Part of a small language model's weights: 67.3M parameters, untied embeddings.
MLP neurons of a small language model. Each row is named by its layer, matrix (gate and up: input weights) and neuron, and shows model dimensions 325-388. Each number is 128 + 24 x the weight over its row's rms, rounded and kept within 0 to 255. A neuron's up and down rows have the sign that makes its largest values positive.
A block is one neuron, or neurons of one layer that tend to fire together. After each block is what it responds to, as a language model described it from the Wikipedia text at the highest values.

L3.gate877 [158 121  96 137 102 120  90 104 119  70 121  52 129 154 139 127 172 161 149 131  98  95 114 169 149 152 119 124 158  88 146 117 140 147 146 139  63 112 171 103 124 132 159  87 100 157 138 176 116 161 134 125 102 145 125  72 141 111 167 120  96 112  99 155]
L3.up877 [138 139 155 120 165 119  77 134  75 135 126  68 119 123 135 127 139 124 147 118  83 104  71 158 165 121 132 130 126 110 105 129 112 173  96 157 133 180 146  97 104 134 100 151 139  87 115 136 104  97 139 118 144 125 129 104 117 104  97 141 151 149 164 111]
Description: The last token of a transitive verb or linking preposition, right before its object: violate, overthrowing, comply with, in excess of.

L2.gate700 [122  95 183 136 152 124 139 146 114 110 157 167 118 147 144 153 125 119 117 145 136 116 120 110 119 183 153 108  99 149 142 128 124 105 130 115 127 148 141  83  81 136 136 103 138 138  86 168 125 129 167 183 144 105 137 157 160 168 114  82 143 117 126 168]
L2.up700 [ 99 106 111 140 110 148 136 127 112 102 108 102 155 121 128 100 127  97 181 120 135 155 103 144 106 165 129 139 149 150 153 142 106 121 135 151 170 121 109 191  81 130 132 112 121  81 120 122 128  88  95 134 101 110 111 148 121 143 127 124 109 122 127 137]
L2.gate868 [112 132 110 116  84 172 113 161 133 106  74 116 125 167 128 129 123 140 126 147 136 121 110  61 110 107 123  88 169 157 166 108 105 200 110 134 106 105 135 128 140 103 113 112 113 119 172 143 146 108 150  59  94 116 110 154 129 147 124  98 124 118 107 124]
L2.up868 [111 117 138 111  73  99 163 118 173 119 130 102 159 109 118 137 145 154 129  98 139 164 108 133 119 121 107 123 147 126 139 105 125 119 112 116 107 143 135 184  77 133 104 122 107 150 150 114 121 133 109 118 172  85 123 122 114 158  74 101 121 107 149 118]
L2.gate1299 [128 153 156 126 102  94 122  96 139 157 169 143 130 128  95 119 110 113 125  47 114 157 123 100  97 159 125 123 110 156  91 133 136 148 137  85 147 116 114 155 112 197  93  89 125 106 172 133 109 100 118 165  82 131 147 139 139 130 121 139 109 121 142 154]
L2.up1299 [123 171 167 117  96 153 124 124 206 167 136 142 101  88 126 138 128 102 110 121 160 131 148 122 117 132 126 137 113 162 182 149  83 142 110 128 141 137 120 164 109 181 135 116 101 137 113 136 145  97 110 101 132 122 163 105 159 143 126 114 141 132 130  86]
L2.gate1328 [149 125 180 133 140  99 167 102 139 132  89 181 114  98 132 124 157  97 112  97 140 131 111  92 145 142 110 144 114 150 134  93 105 106 134 120 102 133 135 134 149 138 109 122 106 148 119 173  99 138 177 122 124 130  69 181 144 142  93 133 116 115 175 116]
L2.up1328 [127 166 129 138 109 116 145 118 146 186 169 141 110 162 131 139 176 127 137 107 185 147 110 148 130 126 137 169 145 142 146 115 104 139 139 169 138 116 143 107 143 111 108 172 143 155 112 150 132 115  48 132 133 111 181 175 137 119 105 132 161 136 136 115]
Description: Mostly "born" opening a biography sentence or after "was" (Born in Nigeria, was born in), plus participles like constructed, headquartered, based, and some mid-word fragments.

L2.gate41 [123 115  93 133  96  92 128 141 130 155 136 149 119 110 112 113 122 125 145 130  77 120 170 152 140  98 139 125 151 102 147 110 122 167 179 104 112 135  95 183 175 128 105 152 124 119 146 158  85 138 147 137 140 150 141  99 147 126 108 151 142 118 159 133]
L2.up41 [ 99  86  78 111 128 100 162 115 132 171 129 134 146  90  85 137 145  69 128 154 129 152 132  64 162 107 154 133 117 134 127 101 136 133  80 130 101  92 109 129  92 106 151 105 172 103 183 119 139 139 139 165 138  97 186 119 121 154 120 136  97  96 145 118]
L2.gate69 [156 131 144  98 119  99  59  61 145  92 151 119 134 147 128 149 169 121 131 163 127 135 119 146 144 143 115 110 115  99 116 107 129 130 109 163 167 102 115 133 129 135 125 153 135 135 163  83 143 151 141 144 138 123 126 140 144  91 163 145 146 130 118 152]
L2.up69 [ 96 100 115 110 117 105  82 135 101 139 142 127 152 113 104 115 131 139 104 112 128 127 130 162 119 127 131 144 184 121 125 145 152 157 145 120  87 130  99 116 123 133 179 124  71 150 118 104 132 110 117 136 132 129 121 147 144 117 125 114 154 102 155 120]
L2.gate139 [111 120 127 149 157 131 118 150 117 122 130 122 162 153  98 158 152 114 145 137 113 102 122 150 157 127 126 100 134 110  95 143 141 113 116 116 106 121 130 148 118 158 159 164 148 197 100 130 130 138 121 132 134 131 152 112 177 129 118 130 145 119 123 155]
L2.up139 [152 130 130  89 106 139 117 114 124 179 110 119 126 102 154 111 132 104 137 120 110 135 104 111 116 118 154 121  74 139 111 149 109 124 116 117 151 164 146 138 153 126 110 137 117 136 170 124 153 142 114  98 134 115 131 137 111 163 203 142 143 145 109 154]
L2.gate1157 [131 120 165 120 160 112 127 131 179 102 110  94 153  95 128  90 102 133 108 150 129 136 108  65 118 104 143 149 105 105 164 130 140 171 182 121 131 122 115 118 128 131 163 158 131 121 102 142  96 119 138 107 132 157 108 129 100 137 140 147 165 134 136 111]
L2.up1157 [100 137 139 116 176 100 138 138 116  92 109 112 133 151 148 154 144 106 117 107 149 109 147 153 122 154 140 140  92 134 147 111 109 132 112 102 128  91 146 171 112 111  94 114  96 129 185  92 139 153 126 135 100 109 155 129 113 155 120 128 130 173 158 143]
Description: Closing ==, === or ==== markers ending wiki section headings such as History, Early life, Cast; weakly, quantifiers like each, only, no.

L4.gate78 [101 142 174 128 143 123 123  97 148 112 114 166 150 160 130 140 115 107 149  59 155 135 124 100 111 127 106 142 144 148 134 120 122 141 107  86  75 126 122 182 114 127 206 156 128 142 120 127 164 147 119  89 116 132  99 173 132 115 174 125 133 107 105  68]
L4.up78 [142 120 103 115 118 124 105 101 133  55 161  99 140 128 145 133 153 121 118 159 108 133 151  86 120  97 149 102 160  92  92 155 137 114 149 131 152 121  91 156 120 138 124 102 115 138 138  73  88  95 129 130 157 127 147 157  88 123 143  96 118  82 108 109]
L4.gate489 [107 132 118 124 167 100 119 167 115 115 145 174  91 117 105 131 162 114  69 132 165 125 125 124 113 154 142 153 147 131 195 109 103 129 134 151 108 157 152 145 118 158 144 133 132 138 132 146 102 171 112 118 196 131 106 108 165  83 113 118 140 141 131 149]
L4.up489 [118 152 110 129 141 130 107 112 126 108 130 130 122 188 152 125 101 122 150 161 133  85 152 131 117 139 151 148 135 110 136 108 131 155 137 125 102 147 134  85 114 115 159  86 124 126 113 122 106 145 115 122 158 109 139 140 157 103 112 107 160 131 131 122]
L4.gate597 [147 137 142 123  85 148 111 152 121 152  74  77 168 148 141 132 107 116 110 142 131 151 156 128 115 123 126 167 126 104 113 143 163 128 147 127 137 149 131 144 115 115  85 134 180 156  92 124 142 140 117 117 102 108 155 136 144 145 166 138 108 155 113 128]
L4.up597 [106 113 133 147 142 130 113 140 139 165 124 168  81 118 142 126 122 123 149 113 118 167 145 123 139  81 108  83 120 123 145 105 152 214 131 136 112 103 149 164 122 132 162 128 160 174 149 162 146 144 160 134 170 106 149 143 113 129 141 140 137  90 120 116]
L4.gate1537 [149 157  99 158 132 158 135 114 165 133  80 123 142 102 132 118 114 111 129 144 108 120 177 143 100  91 159 186 147 164 138 118  97 138 129  97 113 110 151 146 130 124 174 118 111 146 146 140  79 139 107 132 140 127  97 110 141 132 125 110 108 152 202  94]
L4.up1537 [121 128 140 119 142 144 128 148 146 111 133 134 134 101 132 107 109 115  96 167 153 136 126 174 147 128 128 115 180 148 119  75  82  84 104 128 108  97 151 115  49 146 164 149 108 146 121 144 154 149 147 153 133 123 126 124 165 116 108 170 124  89 207 116]
Description: Separators and final digit pieces right after a number in tables and statistics, e.g. the pipe after points in league tables, last digits of vote counts or census populations.

L4.gate106 [145 171 107 107 170 152 101 194 142 151 103 124 124 114  85 132 156  90 117 145 134 159 111 167 112 125 121 102 143 207  65 130 170 100 117 166 145 160 102 120 118 134 115 175  89 123 133 148 123 139 137  79 103 175 104 136 136 113 122  86 114 116 138 117]
L4.up106 [120 174 132 130 131 124 158 114 135 103 121 112 134 164 104  84 122 123 124 160 116 139 142 150 147 154 148 125 141 131 147 147 131 118 140 120 107 132  94 152 142 118  87 142 137 135 120 132 132  83 122 121 136 123 173 152 117 128  88 133 126 115 111 124]
L4.gate1012 [149 135 147  78 137 115 144 127 115 152 124 115 113 124 105 119 118 149 118 127  93 133 165 118 133 108 119 131 126 134 162 124 129 148  99 135 125 164 170 126  81 113  84 115  78 132 126  99 126  74 102 147 175 113 112 144 119  91 101 107 140 111 150 100]
L4.up1012 [113  90 133 116 120 136 136  91 143 122 134 142 144  93 115 137 145 150 139  81 124 168 133 151 154 124 135 111 151 113 129 120 131 142 131 112 113 130 152 125 141 137 129 141 106 173 127 157 104 119  97  95 174  92 166  92  99  91  95 169  98  91 155 109]
L4.gate1191 [115 140 103 113 164 128 126 137 153 142 156 129 153 149 103 123 128 142 148 149 115 155 111  90 152 135  95  87 141 106 124  87 140 135 165 124 143 149 126 127 124 170 166 150 100 145 172 141 126 124 117 155 141 134 137 157 141 141 109 168 138 144 136 141]
L4.up1191 [124 143 112  97 163 149 141 139 132 135 130 118 136 139 151 108 103 114 144 170 142 177 124 134 141 106  99 137 160 147 118 138 165 148 147  97 101 135 119 120 111  90  96 141 126 143 195 175 133 105 116 124 123 117 113  79  97 142 176 114  85 154 122  89]
L4.gate1391 [ 76 105 126 144 131 103 135 153 136 133 157 123 160 106 129 118 163 136 113 179 135 115 153 100 142 156 110  85 135 166  84 173 133 121 137 115 160 139 142 120 149 135 182 175 104 130 100 151 145 105 101 104  99 128 144 145  87 169  87 109 155 156 101 129]
L4.up1391 [104 126 121  91 120 116 107 144 141 151 163 147 174 143 137 121 119 108 153 167 126 145  71 101 146  92 157  74 102 129 113 142 109  99 139 139 111 149 139 169 104 121 154 136 130 120 151  89  84  93 140 125 145 160 138  94  96 120 117  90 111 125 158 131]
Description: Mostly "one" right after was/is in "X was one of the first…" descriptions of people, groups or places, plus copulas was/is/be/as introducing a predicate.

L3.gate772 [167 154 155 143 102  98 155 157 125 147 101  86 105 146 101 115 137 158 147 130 148 159  83 181 110 100 123 172 112  99 138 165 134 111 107 109 119 112 148 153 129 133 131 128 134 126 105 106  87 121 136 106  98 158 182 112 159 136 104 115 106 126 116 114]
L3.up772 [113 146  91 121  88 103 144 141 151 102 124 103  72 126 101 155 129 122 174 144  88  84 128 124 122 145 159 147 101 162 120 102 147 114 134 167 177  89 151 143 121 173 160 103 130 150 123 144 141 161  83 117 122 142 147 129 150 121 123 119 121 125 170 159]
Description: Mainly "born" after "[Surname] was" opening Early life sections in biographies; also died, death, resigned, dissolved, and table headers like Date, Time.

L2.gate318 [149 106 166 120 111 107  90 136 113 163 130  91 122 109 160 141 174 100 144 123  96 107 118 125 135 113 135 147 143 141 118 126  85 112  87 123  84 150  95 117 157 119 112 131 138 130 149 126 118 141 140 168 120 130 170 157 147 126 117 119 132 136 128 118]
L2.up318 [141 114 118 111  90  97 111 119 120  95 152 111  95 112 129 110 118 104 150  92 131 116 126 157 127 105 122 130 106 104 159 143 128 128 160 173 107 100 143 127 148 159 146 105 141  81 132 121 139 106 130 132 132 109 153 130 164 113 149 151 115  95 178 135]
L2.gate809 [179  73 111  95 122 127  94 169 141 107 141 123 117 172  96 142 121 112 100 139 117 121  92 101 152 107 103 127 165 109 117 122 128 176 124 144  87 140 135  96  94 119 128 128 123 133 153 155 117 128 109 168 130 166 160 134 185  99 177 127  95 103 162 114]
L2.up809 [ 92 144 128 130 118 153 117 123 122 143 136 138 147 119  94 100 145 142 144 107 134 106 111  50  91 119 134 146 124 113 163 157 137 115 152 141 112 136 132 100 139 103  72 103  76 141 142 142 115 121 130 124 123 171 145  89 138 139 168  89 140 139 166 107]
L2.gate908 [129 135 134 156 138 165 114 162 107 144 152 130 115 127 106 146 123 160 150 103 157 145 121  96 141 127 116 135 144 112  84 107 166 120 126 154 153 133 113  92  82 136 140 166 127 109 110 120  83  88 116 100 118 119 153 113 129 112 120 123 112 107 119 162]
L2.up908 [125 143 167 126 102 129 106 132  96 107 144 153  93 138 130 157 136 106 154 161 124 123 156 100 117 134 138 177 127 124 106  93 123 128 110 134 134  94  72 109 116 147 130 124 138 122 133  63  68 160 139 141 125 110 106 159 171 145 153 122 104 163 107 151]
L2.gate1654 [164 116 145 100 103 125 103 135 150 134 153  97  85 150 179 128 108 151 127  81 126  96 150  98 158 128 139 167 120 145 146 142 111  94  66 100 125 145 128 126 112 168 121 121 164 111 148 101  76 106  92 168 103 137 158  89 140 133 137 159  89 105 146  75]
L2.up1654 [114 107 107 107 100 122  91 125  76 113 107 169 119 130 163 135 135 147 101 113 155 110  95 101 131 127 140 153 148 151 115 136 101 136  79 136 100 118 155 121 179 110 146 154  93 116 141 105 105 163  99 117 151 158  90 147 130 183 152 102 151 122 155 151]
Description: Final pieces of split transitive verbs that take an object, especially examine or critique (explores, censored, examines, criticise), plus topic prepositions like on, about, of.

L3.gate526 [125  91 161 152  94 124  97 120 135  73 105 140 116 126 122 137 113  96 108 150 138 158  76 124 132 168 135 153 127 120 108 157 105 127 121 121 115 120 101 145 137 130 132  93 133 170 156 144  85 139 106  83 160 117 151 107 144  98 133 145 128 115 137 157]
L3.up526 [140 113 161 104 167 107 124 102 131 117 125 122 128 126 123 130  96 107 122 137 141 140 111 115 121 119 113 181 106  89 134 173 104 117  86 109 137 112 102 125 149 128 133  94 124 163 174  99 128 117 113 144 175 130 128 112 133  92 139 123 137 109 110 141]
Description: Closing equals-sign markers ending Wikipedia section headings, as in ==Early life==, ===Reception===, == Controversy ==, plus occasional line breaks after sentences.

L2.gate20 [120 133 109 110 125 126 137 127 133 136 107 121 119 162 106 137 117 138 163  97 125 156 136 154 140 167 122 119 144 148 155 127 133 107 108 117 110 110 131 112 143 139 160 118 124 161 177 168 128 165 168 142 109 112 125 104 133 102 129 112 139 148  99 118]
L2.up20 [127 116 119 132  68 177 118 184 156 194 146 107  81 121 112 107 126 146 136 103 123 132  91 149 105 140 120 159 153  91 172 115 190 133 101 121 118 157 139 139  99 138 138 124 126 179 108 129 196 128 138 121 123 141 107 141  76  94 160 128 128 120 104 147]
L2.gate267 [134 112 113 140 140 119 109 115  89 134 111 146 133 122 142 170 132 114 139 145 136 123 113 169 101 148 101 116 107 145 156 129 124 154 166 149 106 101  98 137 107 135 110 109 131 130 141  95  82  98 160 158 174 127 148 138 113 103 139 116 160 154 116 164]
L2.up267 [122 137 156 133 116 146 140 108 133 103 123 115 122 120 153 117 111 113 146 141 145 114 127 138 114 115 145  46  91 109 129 140 150 130 130 134 152 120 107 111  96 122 147 114 129 133 134 124  80  98 155  99 141 118 156 120 173  95 111 138 137  99 141 119]
L2.gate527 [129 152  88 129 136 104 133 122 144 139 139  82 143 145 143  86 120 139 142 152 122 117 123 107 120 160  92 175 138 152 198 135 137 106 107 139  87  85 145 121  79 120 123  82 169 141 133 129 134 141 127  98 101 183 105 105 130 136 145 145 132 113 149 122]
L2.up527 [110 173  91  99 125 139 153 130 116 152 100 149 158 142 118 125 108 139 148 133 138 104 123 119  89 155 125 128 130 117  97 103 104 146 108 124 139 103 111 114 125 104 176 115 118 134 131 142 141 137 152 144 156 145 143 133 103  82 116 134 156 154 124 180]
L2.gate1258 [127 109  87 131 141 133 152 130 146 104 110 104 116 125 137 133 152 118 124 139 111 117 114 159 121 128 128 132  88 151 132 165  89 114 144 167 123 109 138 148 135 122 138  96 131 126 118 145 116 100 152 115 160 131 141 111 167 115 161  93 165  89 150 124]
L2.up1258 [148  79 123 136 129 115 106 120 114 132 102  91 113 148 102 104 168 100 120  67 138  89 161 137 155  84 144 141 115 114 155 169 150 106 124 117 141 146 140 133 141 160 123 109 126 115 144 129 120 113 204 172 124 130 123 155 114 173 123 118  83 163 144 146]
Description: Table separators such as | or ; right after a number in sports stats rows (e.g. "17 |", "6;"), plus "of" after one/three and "years" after numbers.

L4.gate680 [143 115  94  82 118  95 122  86 151 161 122 101 129 100  87 164 113 163 148 134 133 116  79 121 139  76 120 147 127 107 174 154 103 174 102 159 134 107  98 132 103 133 155 158 129 118 124 122 132  99  98 123 114 195 149 135 141 110 102 103 158 122 120 168]
L4.up680 [133 116 115 135 151 145 130 124 112 119 108 120 169 118 103 114 155  88 133 126 134  56 111 121 144 150  79 154 100 139 154 157 164 135 129 111 134 131 117 125 130 142 172 136 115 110 151 153 161 147 133 127 130 169 192 110 117 134  87 119 129 154 138 121]
L4.gate836 [169 125 143 144 151 147 150 126 105  99 127 119 182 142 116 109 140  90 107  99 125 146 122  98 138 126 113 126 113 139 142 145 127 170 125 139  70  99 144 137 137 140 163 118 128 114 105 109 144 126  84 160 132 158 119 162 148 156 162 124 132 135 158 140]
L4.up836 [161 111 171 122 100 138 152 123 109 131 133  74 133 116 145  69 118 115 127 142 167  94 164 151 117 104 117 163 117 152 131 146 128 139 125 114 115 190 120 130 172 154  95 171 115 104 140 100 154 133 156 149 120 162 174 167 144 112 107 114 120  70 151  96]
L4.gate1013 [120 131 124 166 158 157 110 113 131 134 148 120 142 140 142 136 116 140 145 118 149 121 164  91 133 159  93 107 164 127 103 101 156 161 149 100 131 114 112 108  96 151 180 135 121 134 157 101 166 170 111 142 107 174 150 114 182 125 116  96 167 117 120 149]
L4.up1013 [155  83 114 153 131 100 134 129 119 152 142 134 168  91 101  90 114 132  91 144 151 144 138 115 159 134 118 139 130 145 104 103 153 142 138 101  90 138 124 115 121 113 171 130 150 103 124 154 136 167 135 122 101 147 130 146 176 123 118 140  96 109 105 144]
L4.gate1711 [152 160 156 102 162 132 132 136 116 112 102 101 117 127 133  85 127 193 179 113 130 105  53 148 155 135 159 154 119 101 116 168 161 175 124 128 114 125 153 141 160 154  87 152 116  79 112 126 187 114  96 113 134  85 140 130 119 119  98 137 132  93 160 131]
L4.up1711 [109 101 148 122 173 177 126 140  87 172 105 119 130 125 118 112  85 145 152 111 165 120  78 138 173 131 125 123 104 152 139 137 123 145 136 148 112 150 129 149 153 133 115 112 143  65  79 137  92 115  76 129 162 156 149  98 122  84 120 132 171 143 183 169]
Description: Verbs or word-final pieces and linking prepositions that signify, describe or consider, right before their object, such as symbolizing, implies, evoke, thought of, described as, named after.

L2.gate553 [141 133 133 109 125  89 114 109 137 147 106  96 104 108 160  97 129 148 132  92 118 156 139 147  92 111 100 166 116 129  83 136  96 118 123 162 148 141 181 160 134 147 130  99 144 118 127  70 147 166 107 126 132 119  80 129  74 116 108 121 110 117  89 122]
L2.up553 [114 138 127 133 124 121 133  79 119 107  97 130  83  67 156  96 111 129 157 117 123 114 133 122 127 106  96 137 138 151 102 123  90  98 128 101 124 150 111 112 156 135 134 118 128  96 180 171 172 151 126 123 112 126 120 127 171  95 124  97 129 103 158 117]
L2.gate950 [ 95 141 127 104 137 136  79 109 125 105 113 180 121 163 107 156 120 124 169 131 127 161 124 171 108 101 124 156 158 136  94 160 126 107 109 116 186 109 172 125 128 154  79 155 142 135 159 129 116 118 160 170 122 112 133 100 118 108 147  66 129  89 145 165]
L2.up950 [ 77 142 178 143 135 146 136 120 108 109 125 114 127 119 140 139 144  74  78 162 145 126 133 149 109 134 143 135 148  91 133 152 136 125 117 118 135 169 110 143 126 102 148 153  90 159 122  81 121  92 158 114 110 144  95 124 156 100 124 126 151 160 158  83]
L2.gate1351 [115 115 157 153 134 127 150 147 104 128 157 109 143 114 150 146 151  93 142 122 139 146 135 109 132 151 142  92 115 174 161 102 114 115  83 124 109  58  91 105 117 172 107 147 157 148  85 104 102  86  72 127 120 129  81 143 103 153 138 149 143 131 143 147]
L2.up1351 [ 73 111 113 111 150 160 112 164 100  94  97 118 146  81 105 159 113 120 131 136  78 150 114 127 170 152 146 136 142 136 152 175 132 146 124 134 159 105 107 117 150 141 146  99 132 150 113 149 150 114 118 154 127 170 149  79  88 117  79 149 129  96 144 101]
L2.gate1467 [122 124 192 146 131  90 101 150  96 163 110 135 129  83 137 143 136 111 124 150 145 121 152 118  99 169 113 101 138 163 122 102 148 140 141 134 107 136 172 123  77 143 134 166 121 123 128 117  92 164 206 151 131 119  89  78 133  89 105 147 137  66  99 105]
L2.up1467 [ 57 113 134 178 130 137 163 142 130 113 123 137 115 130 140  94 129 113 167 116 119 176  96 146 130 176 169  80  91 140 130 129 109 111 110 104 105 137 162 102 115 130 117 144 114  85 129 108 109 157 151 129  86  95 132 106 124 121 106 134 155 125 138  99]
Description: Words opening a noun phrase that picks out or quantifies a member, mostly "one" before "of" (one of the worst), also "only", "a", and reflexive "himself/herself" after "finds", with scattered mid-word pieces.

L4.gate780 [128 136 124 118 134 147 119 163 164 152 159  96 137 142 147 172 134 122 161 101 152 102 142  89 148 141 144 138  82 156 108  90  84 110  89 130 144 119 131 126 158 139 131 148 117 147 133 138 160 115 171  93 175 154 123 144 148 173 135 123 168  98 183 162]
L4.up780 [176 142 109 108 143 103 113 151 136 152 128 135 125 107 140 158 137 106 152 117 125 113 129 159 104 166 124 142 153  98 126 163  99 114 160 135 118  97 106  83 136  86 144  91 156 131 130 192 157 153  81 138 147  96 185 102 125 173 145 137  97 125 117 106]
L4.gate1062 [145 103 152 143 125  85  66 150 142 146 123 143 113 139 117  78 133 107 110 116 145  93 112 151 126 126 149 159 138  99 124  89 117 111 112 150 122  61 130 110 132 104 112 107 121 140 139 114 137 135 168 124 100 115 135 125 109 131 157 130 190 135 145 164]
L4.up1062 [140 155 135 159 118 106  90 157 121 186 119 120 126 139 145 119 103 116 144  92 190  98 140 123 102 141 142 136 166 107 154 120 123  78 140 122 112 120  85 107 160 127 156  85 159 160 162 149 125 124 108 150 123 145 134 102 119 119 122 136 125 141  80 143]
L4.gate1336 [112  99 151 144  81  89 111 117 136 104 145  94 168 122 179 160 123 128 102 170 150 132 116 117  87 133  97 131 120 107 126 181 103 138 125 129 151 125 126 132 143  83 135 120 104  91 107 134  83 102 112 159 163 120 103  98 125 135 154 138 167 148 119 131]
L4.up1336 [111 107 100 162 127 105 108 144 151 163 134 165 108 122 123 126 114 149 112 162  74 108 145 110 120 104 136 142 105 124 144 122 167  61 111 162 115 164 145 154 173 135 139 136 174 175 117 148 148  97 144 153  90 142 147 131 176 174 141 102 133 138 153 147]
L4.gate1700 [149 127 150 104  84 109  80 144 126 110 132 127 123 130 146 140 152  79 154 118 141 112 139 144 113  85 123 145 103 118 106 125  98  79 130 144 100 131 136 176 181 125 119 133 155 118 149 166 135 140 136 115 123 113 169 123 159 160 158 119 146 141 148 116]
L4.up1700 [157 118 116  99 125 118  58 115 165 107 155  90 141 111 146 155 125 134 148 154 165  75 101 100  94 125 158 139 130 120 109 127 108 122 115 164 127 140 115 122 118  75 126 131 126 121 115 148 154 133 105 115  88 135 155 110 126 121 144 101 156 149 131 121]
Description: Closing == or === of Wikipedia section headings (Results, Biography, Early career), plus line breaks ending a paragraph after its final period.

L3.gate30 [154 127 132 123 136 122  79 147 144 118 118 147 139 160  94 115 112  99 126  97 113 131 142 195 152 126  84 105  69 123 130 131 145 151 128 103 191 138 107 106 154 152  94  92 103 128  94  78 130  99 137 133 176 161  89 114 149 146 176 120  81 173  69  97]
L3.up30 [101  99  79 111 140 177 150 127 118  96  67 124  94 173 114 126 141 124 125 117 136 121 166 137 127 128 109  87 151 138 143 150 118 113 169 123 157 151 167 146 130 145 125 161 142 144 109 158 136 153 156 123  81 124 112 121 131 177 130 145 186 134 114 141]
Description: Mostly the word one opening a noun phrase like one of the signatories or one likely to, often after a comma or was; also as and scattered word pieces.